From a checkpoint of a small transformer trained on Wikipedia: 64M parameters.
MLP neurons of a small language model. Each row is named by its layer, matrix (up: input weights) and neuron, and shows model dimensions 298-447. Each number is 128 + 32 x the weight over its row's rms, rounded and kept within 0 to 255. Numbers have three digits each.
A block is one neuron, or neurons of one layer that tend to fire together. After each block is what it responds to, as a language model described it from the Wikipedia text at the highest values.

L8.up439:062059162162111104140124117104174106169159113116120131156197087148133129115115195146097171106115114082158166130155151096117149109180143143183091077133145145154152107158102109110070102206084121127086178161182113108083149092142166128096124171155140128112121096169138125107165153099145100121145112142105090146141162156141151166132171168048096150145110100084135190162165102130107111093184174170140100174069150080183134086098191087185151096157095138140149
Description: The second piece of a word split after its first letter, often a capital in names or foreign terms, such as v-ib-ration, F-am-itsu, D-eng.

L9.up251:123110095162113109106144075131118123131121144123088131170141112122174154157121129134173131099112138130131184078062193152169121144141141126125177123137087166144070166147141104121129126056104150126176068118192136048118156095039201137127128198108157100122141130165092109143140102146125157182136154101096161128164157134124104138120119103068115157093107130148178090130149109155153183156119193120129131110036110102052163098161163187138138102134173172096108
L9.up999:055069120170092125119154212099104096127142109081149144148115093121086131080121163102100148107089170181177156197084137124097128139079159094158090181170131102133088069167105154162125143097098108099110174108121142148165180103118110149086117170118178112184080167144106121140096192134141157157103163111135095133131125154135059154088170076150129150030138209106192164101100099154161102149105133128120092134108138148128112104116124163139053121133149090197092
L9.up1382:098134132184167111063138133110075135099168125190145101109182162083181046076120110167136166173154165078107180121088090137124158143171124132138131136038149181104165149170119097046097135116152156121147168163130115088150098150100105126167093133129157161083121100100111072186126158152111117127167107107195115100123157169110106173205141112117143036121106116141122167123127173155090151143144160126103167102195102154094151132122099131124084088141107088055106
L9.up1723:126131148114151124098166145153139132130173071176136119132081127119146071093082119110140125069103143083132152135131136155140142138115107157125150107101067149142122144154064171129119139150092089136171101081094189152135165072123105053127135136114157125160133171125158172180118111095235151127101139112098179100111083118126093119134119102118140168082177186122133119113121157127162139132084191117094140152128115113098110127169098196123144145122158096129108
Description: Ordinal endings and words after a number, mostly th in 6th, 14th, 9th, plus "place" and "Division", often in sports tables and results.

L8.up1421:079113127147070167158086091142087131132143135133089159136167168173089140123150134163133185104116057076081171133150149129074147098131136126158091195115105096076087166144126045152159097159191069143152126146150115111203132171137137153103123104195126138061104176149196161143170153132061139110112135111107134102139106160149077132148119144204064083090135170148143145150168111119168201136072163132139134134099119144080155148175108103135164162108153131103106
Description: Short non-initial word pieces that continue a word already begun, often in scientific or technical terms, such as mon-it-ored, d-in-osaurs, penicill-in, din-it-rogen.

L8.up490:114112100133117129078059111145163157117087156116132140115099079180099149090112106129117104081060172166132110196161167101137117175150144055166139105138198121137136153138138167102120130249150129128128144131152141173114124207076055131109103152111127098132162118105110080092129061080110094152129141109153130141143193157142126123130155091151089115164130127108147147173099115108086096150132096162125125078099115111126142161164056181163160078104170157118156
Description: Line breaks ending a paragraph, table row or heading, mostly right after a sentence period, colon before a list, or table pipe.

L5.up34:114148052104105184156153122077159151102165050167066128136180175165155130133142181142147188134040136139096164072143138098151084107116167127131138153088120139117138096122161173131119100110100109097117096128123126182117125121106146102179139157135166134085098133110147162127158086069119137112110171147084158143111231048125041126148115170136115111131143194095103156149116117124110148178098079119092120107093128133136134147114122087107161104093116079157154
L5.up86:137112128125055110121167148133056189121125163187101107148103129176123134100136121155152107136161107153125187132124075130142144104140137090132107139091169085081159146199149117059065118153069159113100098129145117116115189141077125169103097116135134090099157168153170128187113134122089181138151132168134150128158158111141094168133098159178064188150138117139107202100144095154163100115101093150126125091085113173165133130095126141101135096198193170143133
L5.up103:090157115077112084137138126031141139166139103181132097120106166115107156164121117092106129146100082126127112076133069106107138103119163160133129119121102167139123151095122171157066120127050113186115169071123181130214067143093147187152090097124128109129097092120139118127193097145128081160039126106087118200158152113085081132145140154207131105119159140112110189121134179138069091064055121100170079111129133163080124115074105115138094052140158135087117
L5.up466:094110148125140102107144143123127129135173221140155104089126120102103146082192184117113125113109147161086121128199077163154132162122156147097137166080100147098119172123060134079135107138183123166051132112144122080181116141124168198095134169140129114074085144066159145147153202157114137200106129087112165188147152113138093162198119132153102141168100102139099134184116112127117140170120141138138164136136108174112147087126079126154165127116170104109109
L5.up480:097123146089120077147140189165108082124117163127144091059129104131138100122135131157037162105174132147110146149143157096133086135127090123080126165188172136132127118167056095145127196119121155134132101065125160154153141126131165140119098173101152147128128101051103056210030118141078099140064143125130138132159166098123120108095121171198073156208127123098078139072154178103095073094109128176154108174111126150115128056127093140142101104150128121069183
L5.up1015:082191137161124077041102128125163150093104115180102134122109143102211126132096108109131142136141086114115147159171102119093169093200136132101085102106140111122132129107134123103153145167057102099118066069137125146063102107088193145155129117142128133117115063051209144123161157119189132125091132131130091114087128092154062164165104102088097119100153127119080177104128111186125084133149106071115069128155153149141150115181127049129112089132080099097123
L5.up1034:100125130143077092135158188104126115130125182150153131140147108109085161099120128186102112071114149146079062071129091116166147134151147164127069119125172160131159168165113141095142140125094170155126149128097090139164099176200138178113136102127116084108170125155146104170189128128147084144069125120080164148110143140114094112119124117135158211149180130123129165138162127122108126077090090172136146180120104182123119108131099111098097056123144163112096
L5.up1212:146110132116161097107059163100130146151078111154077129152085123151134114134068147130096187169108148132155172113134179127117144078117132140078107093089163182080092135146069122170072046121128105160082157139151132129151107150172088142104121124150087153127076172172186122102121149129141049171100109159106112150165127104087067150158097175128146179090137134088173131113170115115094201074063122171046139150119105127097099048122107113208049135107142165096161
L5.up1252:135150156094091133155133177123167111173134146162157116158139115104121203090144119149080166147126093193117127073078095083179107125123127174116105129132069169103074097088051058175052131127116146208111161147103165088159119119169098135120152136158155088131122133107171133136143132117099119095072145113080146168086131139114135088155154131170163136155132152096125105097106092099119152115091173105117127145123130156112114171114103116119132082115117170123144
L5.up1334:104085128097118167143132113171064114161083122148108070075096157074154143109158188097107151175121122143128112124100107142092100140093160123104152165059133137129171138137117059179091202119131092092177165154145068081140069129137154138151112058193125109107070148101153118130115138118083108143091113036074116145114181138100120060064150124147130133169161140137145172161117140134144059150154091112180146137050122159149102156083119149089136150094138173151068
L5.up1360:096167097161141147140180179121174126168064149106092135162118141134104151146172125198138117107107102068148151160134180132137147129108123189157041095151131095149094110203148192137084181149091138137131076167193133088150106118075191125151134115127166143144097069118162117070131126161114151136094108120128098086115140122155141106148129111142107179140100097133191104120144158164101129103149146143136170179072160149148135159126140089129168042108117089099137
L5.up1659:119167151155071105169125145065168181117102090148107130157129131169170170188132147099188164168153068132126138154136108144115168123147091189132095120109128112136083136052137137129072080151156110138187117168113201159153110109157116149116123075127177202120094109096157100131108165149113172141087132074123076144071155089096121222141083190116172173145139177131162166122050138127088171116051153155115139137124145141122137112115118112109154152118164180086134
L5.up1672:128209110181123148112143119132139144123167130089110049116142092145077085099112115133194093118157113107140128172116081137150103145126107088149195159135126101137085117134132119121182124103114097152131119123147194131170148075108122133097101072124119155166123107107139088112134150137096146140102172118101154132120169138146065114129130148162151130141149137153141099176065150093113098165143163136157144159124153113085150185087113139123110138075190086083194
L5.up1679:159143111140151088123096212120166126101119137068139064094071100135077141088123183157148133128135088097101152118128105143133186102132135128122132146100149110111063080159139180176158155204099146103149097141113164117146164148074108165145137105125083173157103129079224100161101181157103142124097160127126156145127108146133077091129081154183085157180170124140174163112144173139126101147085106157187111120129136103085128127134071069134079107121113137091116
L5.up1700:136179082131111174175165148084120132129119110156137095129145093160110135142119136130130147170116142235154088123079119106142147081121204141129117175104096098057108137129093037126108177125171104177153175102103068087087116192092130179129095132101072111121098099073211113106106148150044130133126129143122132085175169154102141102095124093135096128129202120151176136142171123155096113067076078109132095135098056136182084119120186104055131090084155131070126
L5.up1717:111080120122171119103144136079075103173104112126123134128070160161137128102157077138112111128131108136193145146101144102142170133122153158108098143086121100090138114148124174105123115155101084169083144105148103147169131208166134132126114142162072137062122091081164188111098121050117143142110103093116134135135136150101138073169103145159112113132131110162142124085091098075133125174084106111173103170151104158155105163099129093103170135184079085153143
Description: Head nouns or word-final pieces that complete a noun phrase in technical or descriptive prose, such as emissions, track, production, neck.

L5.up152:158099123146121067136119105157135130169113110144133162152145107143118123087106146134126124068142166133128124128151134166070116119137128114129127071187151135151100106118136105158118154101200111130141110146080093127147146131141078092126120142114108083156114153121085105111130083146100120133122160138164079129187103061148137100091143167088099165134113117145140091162164103121141182142073143140056137137169154140201080173117083111168213133149148138112151
L5.up243:140115114142103144141106150173155105141161099088126077119116116197102127113151111175118066118132098127120088169158196101208156150075129180150148117181147058140061111116128119093145109185183121119093140137143145134127148140125145068108100099132091098151130108053076147114157117117109072134208151199106105147136156135083165078106116132162106154180089177118109115155097106107114112103115147144103137119119115107161063152135158131152150099122173147105153
L5.up272:098186092096120197120116165180139164136097094107143176078090155098135172121144156117125142101119139154139098149158110161142109174112102079130150070062153105125122159145139115152132146159157154118088090074146081118130098124077092144072140149143134110068117110114140103116115132128098106127151133175094110167129110114210121109116120074154118126172138138123136150135122111156172104096113133143101146102137086117195061144143145131163127080134156142121068
L5.up326:145132148116135127149005155104168167129125110114172175128085133114142131103078111112136154160128121193050121173115161114087151143199118176147093118112149132079097157135113118092080161145156134074125186190157052113168102201077160150145115098067112096130157202109093084125142138066148146108088127094156062101143154124147113063122143098146127117135164164161114085130173063121112145099086129139117128102132139077192092177162165106135086113109082170137148
L5.up359:124163146138095104142139099224114142107127128102167119143097138119107086100090136104197136114083119131143132142096168072148153122148123116090132080137107148173125121108128125109080142134121130158094143162207134135132151189140105115159091182121131187076170134133122111195122066063128138105148120122134141069094087171075160115141158134111109158223178132138153109116157098163124155184053130109128144162143135064128062146131144150180169065091129134121095
L5.up364:154150109164094112072087109132093104164083147133133075143133134089086126098114101121120104126083099141099093163166103147081103148112123111157147129150142083132133143117125126221157141171174149140179116192220144065125190152040094120156074108134114115107143111140122166148095081108107089110159143149132090181146152122136119113101137135109099171154119088121145126136102141103111141143131102183110176122145126177127128154129100137120181134079124156128189
L5.up373:147179138057117161159132150084142103109111151121148162136124134170132148084094132143096194106093167115143109098063141064192141079096113094178098145063150141131089160137152122087084148175114128129072106141092182133160141173165174158105107067167131150135175147127055132128152120109131122105166137119189105121132119134148084145192141138125057137193114189101135133182052138090090112117112097134126120163141122116173118158142130114090181153130151078109161
L5.up433:149146147133165137132102113182154119118124120160119095122106172154129087173104099168112072056204119095073082198158096170170108081071136109170137103136133120148155114114095159083161135121127111135155139116158167154117097171124087109119102174173161172106148129127073095139154158162094116135151166121103117158092146148124106035115178104114112168094143149094065137189130093157118104193137100100141148091114186129113200110136150166163148128131136118121139
L5.up491:141099134085158142159042182182159058103096126091150139127159126159080095121076130141128120111109155169206096135143115088160181108084136094149125131138126136100088115102119074150146146165127084079113079119164106189141104181124154119157113188124080087155088139126093119089152105103128104041124136131159058141100156146083115086118118071179121143083120111110145133193139084134090158151120130130089155080130157097121124137164065151141109103094165158095157
L5.up539:128170094144131061122096107133150106132115106093178132107104100164170084095084117146141155120143140121118092157093167150078138124144094151170122136145143101183137104142152136128089099174142113119156177112098144140139106108132086103176126126141121096053084135157098133130132075107085130127116167141087116168145100085167104116113123105088104085157112099195128133125090112127124074165145103126120193129114141054178122133097131145185125152116122125183193
L5.up843:118131133130186109135096100114132169111138129122159113099114164119129104097128172128095184080126106076109110124115168104096199142182145146127121099105110163147073119145108112124075129129123117128127147148130162103131129167113134152147122136063115099126151101141120091103092108089167128139109126138124074126144181187141137138076129155135106043130137104125146118223126102128121079133140064079115151102167140067076101200146100118142091148167081104138138
L5.up876:116116119110102119146147073136160138089089161142157134108157094160032172128093118150142187136139084147129124136151165131156129124089193106170156166137154073151092113181154082111116167176134111144182136193138195096121122090140093119123169098111124111090156086113160141157187133145062072139161113096153105139105146149093149112140149084139114129126137093151142145145099081162106143212122150122133124102122108129079126156136141095153120109141175104125140
L5.up936:131205091141136159123078127136087162124133120107118119115141106152137126079127136170107162090065104126139082147164126093166118194125123111114093125178142103142111118092136137180106136116169129137144204155116101114150097152139139142128128127120108081155143101115163128151106102135184132139154182161097102131192145151161115155102105117167150110183190156073070129066133063123112119157130159139170170142123127065081135148132128049131127094117159154116115
L5.up1220:162116155138126132112086147152128143137122143119168092112108088076127131112086125124085105217110097133164132162118131110101110103172120150143097109205171109161109172152084080159058093186106172164108085101166186109138126170144085078057169164097067149138121132103086057143190055110090148129121161159124056064129152112143177079160161129099121185156123077140140135141089163128090201161100134110150192166132130075103096110118084126137163104117146108124188
L5.up1326:120118111137104168128123119133107151127126162113143138142106085105059156115092131117083109086138124123154076162134157104123128093109163107219176065152186123161114139102137139069162134195131134176108149156119089105107114172119102117130129155158089155131156124156098133093141088052145065133134185106142063147100183157072130167106150088145110150172162158083099172171145127054089067143072045144136147106168167097163109109151092152188114117108189192115195
L5.up1345:128145117162089135133177138155177100116143119176082124122154126143064134120155159130123084058102097180138134120159181092108152156138173132185094097139174124127117110154153158073111155169168134143114054156095159141072143120097126081138113206081112139137091167174030123149172069125177087101092167126159095119147121121205218139199117129179105136146121125083133122149139104127137112128107054148144132068124080063111137143148099157125159109120141091150174
Description: Newline tokens ending a paragraph, list item or table row, plus some sentence-final periods, such as a break after "There were no survivors." or after a table row's "|".

L9.up1030:156105155080111127145125084130166176122088074110115102137076152156137108139108115163148171105130136082105103164163130144172103121149133163118079117104133180156142130144139126130117065086152105114133108094109099043211150142110081145105161083088151167111129133140144090173169126110115155114165114135092086095153129080095139105098089124138172108069144176154165131085177191114137120104127189120138130096108139128088123138070142116143100126079158154127114
L9.up1199:135123097188153103187154149110137135139112139105130105166101159192082115095089120197153103132099130119112157106171094159100116120154104161147142087117124067121156100176138081109165118112130108093090106103125106056093160088133138137167113067153108107096067131096162153116138140160105161098098126134163117172139144060136163142079158158128157096095145125124151169091094160053084129099093210128147121165119123133137148099066100117059171151144122108116105
L9.up1385:146099130123133121128155157122122199063110126164141132116069148158133139118079088127095140178141147158061161072105120125126138067119146065146123123126106132125159128192109164130063133151102139123104122112102151090157108100112179162135090070160165118105100134115166161146095129184110192134130137097096155132151136119162082176066112130138093142151169129037117101137099139086121118166071101103126070193169105163084167061135128199103106133194147100139176
L9.up1432:081111083122106134180173174161158180099122137163138096078165188132092068108117107174101100097143166062100147104131132199146150142092135104142147135110124125138111124119136080089177156117100145091156095147146156119083147091110160183115128086143076136085127137137156096162085163122150222112157125083131116107085132131130117163040123117161076171117105076129171160165112168070127140130164165135087158125151151171051155136096064136103133138154160116120114
Description: Word pieces inside partly spelled words or phrases in technical descriptions (species morphology, chemistry, medicine), e.g. he-ter-ocyclic, cyclohe-x-yl, anom-al-ies, lob-ed.

L5.up211:135051142148160103171103120109086108079126152114086142141052104072160138143158118081165098116110103147117143128125210148141107124163145133219148135148113113128115080131124133051196132125109110161128155200175153075123065092095073117120124088153129129099141125145102160030118128166079144082096139116157121162107097080149083104088151071125103156103150134073126200133121097075181078098098144152128119056134127097194179150123146139146169136117167184150118
L5.up282:105110146114116124137155108165096126120118172137120123112069139071192129092198152211136179162093173107151110083150137097094097111178150164137104148151124068102123125162105071135121110137102113091108108112146174113106150145136116174122151112133141108169111147115085056148161147109116071080175100104162076106128085068138180110136141122097134062136095139088172159157156093131103119164073095065128126117070154080131142102102136156113124148092119121158162
L5.up294:199144149153062132162177099036121131119108138131153127081152127117126133113107097088163136133096148109169117077137165124108097106105145137132157118119057137154156086094129134085152138103116133100195120077108097067112134107145177194136102131124131127140111148142123167094132156070143121143058168114102154096182110129129138085069100115169161131091104130117085110157106125099125154117108151146130138139106054035124135159128145129132137109126158102121122
L5.up432:154114148183155143137091169078128162158196071103149120113099113120133186183088104112185168144145136141104155124125100177155071192143144099159138173152170070191163163108160141172133120131110131129182108092170139161129159158106120130081130130129120166094177172149107149150174178156137178108095177127125131170092095133160078081089122168103106114116118192158127137169107116146153126126082149049151121076045211058131178113148121164134133101059124134148094
L5.up438:155199155082070111130126120125156127164132151149155068106052095145140163149178138108097109161106084133135045088136146139104112099147156133094138137194129147137120123154045172107102145129132148093104154114094103102109085202140133126092148116173168120061142141160079131185180150143095144141080157112108114153168091127113141126072134063067147077121095137146104106137113126090109112110108164128103104153116125050074121133040190162099109102062066127151104
L5.up495:055165163179097091139167121098166173123144068176104117100084126137193121117092151106171142134143073141175171119156104162122077107142151118105139097106177165160113091161134148121150132103110165159100104104121179117090100129144120160137165186096098128108171199132103159108150148199161129155117151153180135089148131150074112130108169153113101170177129093084112122088090115131104162143136157103086131185107080113103151113178183124111104137140171134127146
L5.up556:125132155124113152130148121168089119101140091156098164156124155067120130097097192085100127140165175116117093200194197147105084163144117089127165150129121061151157196140122135123137126143108128095158108105137121105155162171139169053082169125110068165177125147116161094129140115150102082161147159142159096116135126106113125123175140077089116171083105135093130106128167088076149159138164162128112158153145124043127105153176122143116169087133137111180134
L5.up575:134159217155094150112096165119158116139158105081127112061121138156113178115099200137151142109120160124108127140117067187122144099141150165125124134094172132162163137116099098091166150112162088107195126160096107157162067179094161140145083125114111067080147140156049108136108125135131100154118162124091088051147096124050112073146095191150117100136122129077122111126127084068107124125077151133135186081141088137129133116091086194145166132180152148071109
L5.up594:185161146142089093123151168120101154133117157146121149103100140134127126089078158072088165133118157174146142118179158136097153154120128139135204175067167155136175136125116120170143174158177130120097127102169114074115070172116114143151113127143128139023155167179154169124167124105104138072141125152165115102092140100152144147114142110114126127104138112097076175138131082156131151191142086152146169111114171076137139136115143118133156097158121138155163
L5.up650:129089157123124108112165129111093056127133154126137092074097117178085093139118083143139172123165112073159123117137117103093059191157151128118154129145156093147146087145114114177132096166135157080190169155093122070110146140092152168124112132182123138075175134133149140132154139106140144119067120130102091092122067107067099024054115074137087152102109109111207141154164133176119119096122128109079189148114089126133125147137126146101125109142132153143103
L5.up753:132102146185097103113149154082110134143115153129102186126133177130136110147086076107121165121113097158137046144157138197112118182142219151104201079106138144168121115135083148094143060069092140089167143132140112154138136129137161136118134160196047155082150133135126133166131144125179206133147109117090163167138132130114176069131148137105154080136137135093103135116149113193109166084130144013129154104089142011140113139147124132118147151152160114146108
L5.up1097:181138133124060104114200131158137156117128136166116119146163069131128187134105154164131133198166107134106074050129114199127100128119158168102153099150136164113063121138129124098148199039061146130129167100113101169148141131130138200113117152146106124112129180138164075117125133144130106144132122106062139131126080172111083074070095126115113112095123128099147146144076149169125137085108160086137116159118130142124144150140096109114157121064144137193095
L5.up1284:154112094143131134146173152088127151119099177179129148074060131114174133148096120186148194156147108192099122113126054119108125117119082140176164138129134091176084092133163134102167168115127111132170099125071084155095085131165177158116135082179049072143157173167102119128140162141139113085082149092153059095128156113169139098109128145153098141134121106085128135122114154065091123136083160068096154148120124096152149137096073093117195114121126134113086
L5.up1443:163125146096100143155131126139126141094046174058101200113117147079142101110113133122083104152100143088157113110126119139113146146177146054170151188129079122158165128176135176119208096141105166126159123098130083105113126160193134129154112127106129083129110166132072128089097157119153157135101132110084112068101169129086116100099122111146157167106083148118134132188145109137078128062113127101082104100116084126122175097139117101102124164121103130123149
L5.up1459:150140110142068137157163116077124136107173101097097118062078128133137109096033109154161161128168094122141121146196090129110100139108182129172155089178120152133163114074146161132152113105111080109176139117111096096098131159169211105127097170154128151066100191137123096138153141146081103175041189142136158077128171110127137129123134155073163108129123095099168121163090097138160159133128160065072177099166178070138132130138166103145121121157181126159121
L5.up1757:168124102156136163119112179167078074116088108116149176130140125130114223154151089098131136124152099132126140084129105163158162083144087065112192112120186097185133181175126139153138131132139137170137156109135114184097106134150124152108170178131146121148165221150133074115125163153122130095090146132150092139107154128077132080053133159140151102072131140081147167169156131083119139073113129077053151171087167121137171111193113035151153158163133131074172
Description: Words describing a game's outcome or opponent in sports biographies and stat tables, such as draw, defeat and against after a score like 3–0.

L5.up134:167137212157086143126151121096079114124161172115094085122149153130146173091174105146177154068126090209098138121075152159121088131160113102117121114103155089150116163100121118180102134127123065100088101119113154122150189132112069154121114095131187119167098128197157129110139140105095078086170110135154116096072111169153183075118141234058102106108133136072145160147096076149184140103132071120183170158071104110146114082114124078163176151151083118175137
L5.up354:162146122147181155148081128092140163151083132113164117131081126105144131081074152122191127075139133166073152124095154085118175156155166143142152179193146141118166094135129136118135100122123095205123085128149158147153105039070106178169166134122091086134122057118127098156107189121090129135148176050066163168153089158105130156137129080113160105102196128110115136109058123090138163132119128108086148102120115186126160149132123086183139159090127143143080
L5.up385:117138125126100173073109057112107158183120109148130102118142098073115155156140133135176185100084044116126089145082183142134149118168206135065139171120097146113086115107117081151173141224112134119103144129084139080131131179110065106104144167154137186148095129134107107065066157162128163157114139113069112110138126173071123128175167109139137122127064118079124105096146123073185133086109112096115141100112118142119127082125120135167129071117135165140061
L5.up666:113134128127148152160085140106083109136150142128070155181099130109190174116095112155143111132077117145179083108097155195201074173091105102124140143108130153109164132121115085156103141140075093155137134169144137097117135182105120175115085157129151116167180124109099120096093116161162120118080107140095123146134112147178087084103133159174176116113117162104139103124109149132089088110125109165128183129182161151114148146114168108157118124136114140122138
L5.up673:120094154146169140070116163161153136070129125078083141130118123148154148136214117149156098052148150145147137157142171174137156128132128119164117110086077076133129156164120187134167108143144157119169071175095111100190137116115129145116099124150117170147156108112137105119138164183145110105161138095104146174125112173139110133079139092108115109144136086113136117121126103143138117177096084115107103174154146110120113115116076168158139143161172159145144
L5.up783:141132159145107166164145136155065147177165121120150118114105167085183100080103152182100090184109138135123101156103123140136166157126099113121113120141118089135104130101118113071132184174074116081050050159172085147126081097100158163084108194095103051162099123144116140117156100134103091110138116165092148111134105170124148121121189121112118154155122067128145118066071110132188171122128070078130163120165073079137126177160150112129148175077121153138082
L5.up827:108112133117196119122165124145167124138130158119135128114090126151117147091116151119166135134086157167149131108155139168119136127162133134103062116093106124188111148120099147161130144182098106129080125101125189107118145084114151186120089136104156106152120141107126102134121172156144100144099137171091169132082105151106106143102166155135117151079135127131151109124079126163123079183124091095155107107108060115033126174171105164103083156108167180124118
L5.up831:127083132103141082110162093123079171174119077119188166089139135116167147128189049183194134162113136098102081101125149139110037134093135136125136120130098175127167109108085142053132142134161116152172109183168112095113140168153158142142158087153120103158135127145104165099136090146113174159137145086119120136149135092124124132200171127060142152136109118143101116115163132155146129119108120090122168106140118152096146165088142171140127137097146127164079
L5.up1060:120155165106150185119153102146108062179139177120132104077154116114135148115192105066133157151115128170079125155123133171111118159133113104115138121116163154156131158117105130132129094109107120129111194115176121141081149129123105080118105153122181112200084119150117218107111118166143096114178143118116178094100119119130107164139154123059096132101077138176118156113144125113165175146154125138133187141133204181122134159089091129086155052056107123125138
L5.up1070:119176115133157153133090152086122076171156143096114098071202090148168100111108171116089144113111172168135116108096151150128110104135078132224129141131131127111161095116106101099144096147125122083105141095187143133238111143161112127067133059104126122132116168153109115158122128104105123143136136073161107126131138131142129123109169076100124153076117115145080167101134092158141121112170097131082138116091164128106130151084140156125132145076143127136138
L5.up1111:118134119188089116109106106154147136111184121100091105118119079080173189149106128125134109133108139092156178118191137071083119124125125108167096174113117131144114161092069132139177175118124099120114130168152179097158137128127128140125117132144166152145135142099087149160155128145097125122140135106116153124107183158093130128130159097131119104102094132124102201113172119157131126168125135132095169158126075151127154132124178115085139053069129110148145
L5.up1281:151151138145141129072120122120130142110153153176154128156121089078098131102197157087193104084118124170158110125155131115122197136130130158069092170130069130133129103112124120115118121140148063105120089147145118092139108214139181104132071147095154102121076051137141177176182150140113157116134120158179174099144153148060156072112109093127127104177110140090100195152194055070113129168087099133137162125095161107104138157126134126117080197101144137077151
L5.up1456:162164167085077148121059061094164144126144099158121100092118174053127133175080202123094131098144120145143169144083124220150146182156149111188162171066136167111144169136146096116146091149160098130185091127096130120116153108154110144078124110113125121104157131133141091069115099073094115125126152145096144170076140093116143152205176150119143124105100104106093164125159138100203104143097154128096136104100114139194069128143134089120123162128160153158111
L5.up1647:124136203114192133166128154150147081168145099179111091116103161105136122114145149153141146141131140141038111145121162143119177079117118152061189095141145065140123182131121082156090187107141163128162149130190155165158112167079121112129125083172108078101123182129089147138141116142060142131140126093099088097153162157061102067159111124142139144159110108110148109140122132096105142110146126112179085138151160109083141074133084146165142102161079149102068
L5.up1697:127155132161098135140146208127143159176148188198170142164110115103152074116181096162110105150164133156113156099146081124107069120131181151156162120112109115180125142142119103113161156150112186108100124132076149129103083127146088145102091113101123073095127166090097125126095135136152021142126140162127084164094109105157142054191156147148129175107163137103146175145141133194108118104159136099139129145092134130140146160121110107128105173131091190107125
L5.up1731:116084070102104173112168132108138141167127149097095079106170138111172068183080144092112105205114194159143142139055114116161086202097127137148105156055136189097077139175120106101123180079155145102116091128155130112134136114157139156147109125076096134108118174117152177085076092139109126113157210135055128115113129139189151146144179151181143145103077121131124120160131190107158131150094125160138176117135115144099141160157126111112146122097148142104132
Description: Second or inner word pieces of proper names, often foreign surnames and places in tables or lists, such as G-or-ica, Jast-rzębski, Gar-cia.

L8.up650:161134144166093139152108100116047100081077120076122113115102149146158110101143178118085148163162186106123104122155125155129139090159155122186119101084072127133132160092083114085158115105085112120128120090158109123114125155138094130125131175173090099094142148172081155078057208119133143121136164130148113139037089114141170153136136168110076093134063137122145187228098090157100160127172103081087101089121158099138117131147147145137158178109184171160125
Description: Words in athlete or politician biographies that describe a career, such as played, loaned, served, appearances, and signed a deal to, plus cells in sports tables (team names, yards, goals).

L9.up60:155111160093119115147188155109148149096123133133105118132158109090180128130110138146122104160169085098103136119153146084139160111183148116104106105181128120106120159168099075166120101137106133102097140128144199152141178149043049083141129158086106088121114147141112142112124102149106167184116201147077165128112151071105180071172082137183094120220045093126139157118114179092126161080162102118123186111087088103168130132125129185121115119118132130099093
L9.up217:152081149111110096141163104151156131128122125125159161118128138106130104098077201083116148124165094176104146148116228120155117136180121137145118092139118114151112125133139162125120108183177125075079192147088155132098141163101129102097145065051115120093146134111133142129078100109139157148067119090168158135155177122145124132155118140137123133119134132127119116175103180073166151150130128097153144097205135093138168133209163177147124118086143058186105
L9.up420:135112130106075129127130094101116135123116145139082145125119114114096136131136137119161164118110163106111076160100146117122098072142151197127135176119122073112153192149088108154131133104120109123119149158099129133148139141092109104117143127103123128109124203189124144118075109142127160119092148084061110127192143173109169079164145118175120142176112116083127128115123134113138160128076106121075118096095202169180132073138096203082103030133118120099050
L9.up864:178081126124181147137185092121111173141117153137143088136080099104123142102159123132134106130157100139100112149114155098126152065083126127125114148148148070082159141172112082163067172186087126127125145100111142158194059123085088092127107144136122143090088142125125152119158150143091206147115176113111116097126117114166141082149146095143120158154140119147132155077134192129153194109173076106094146096154134107124140104102181145167134115163159122102133
Description: Word pieces inside non-English names and words, mostly German, Dutch, Polish or French, such as ch in Forschungs, ut in Deutschen, ich in Ebreichsdorf.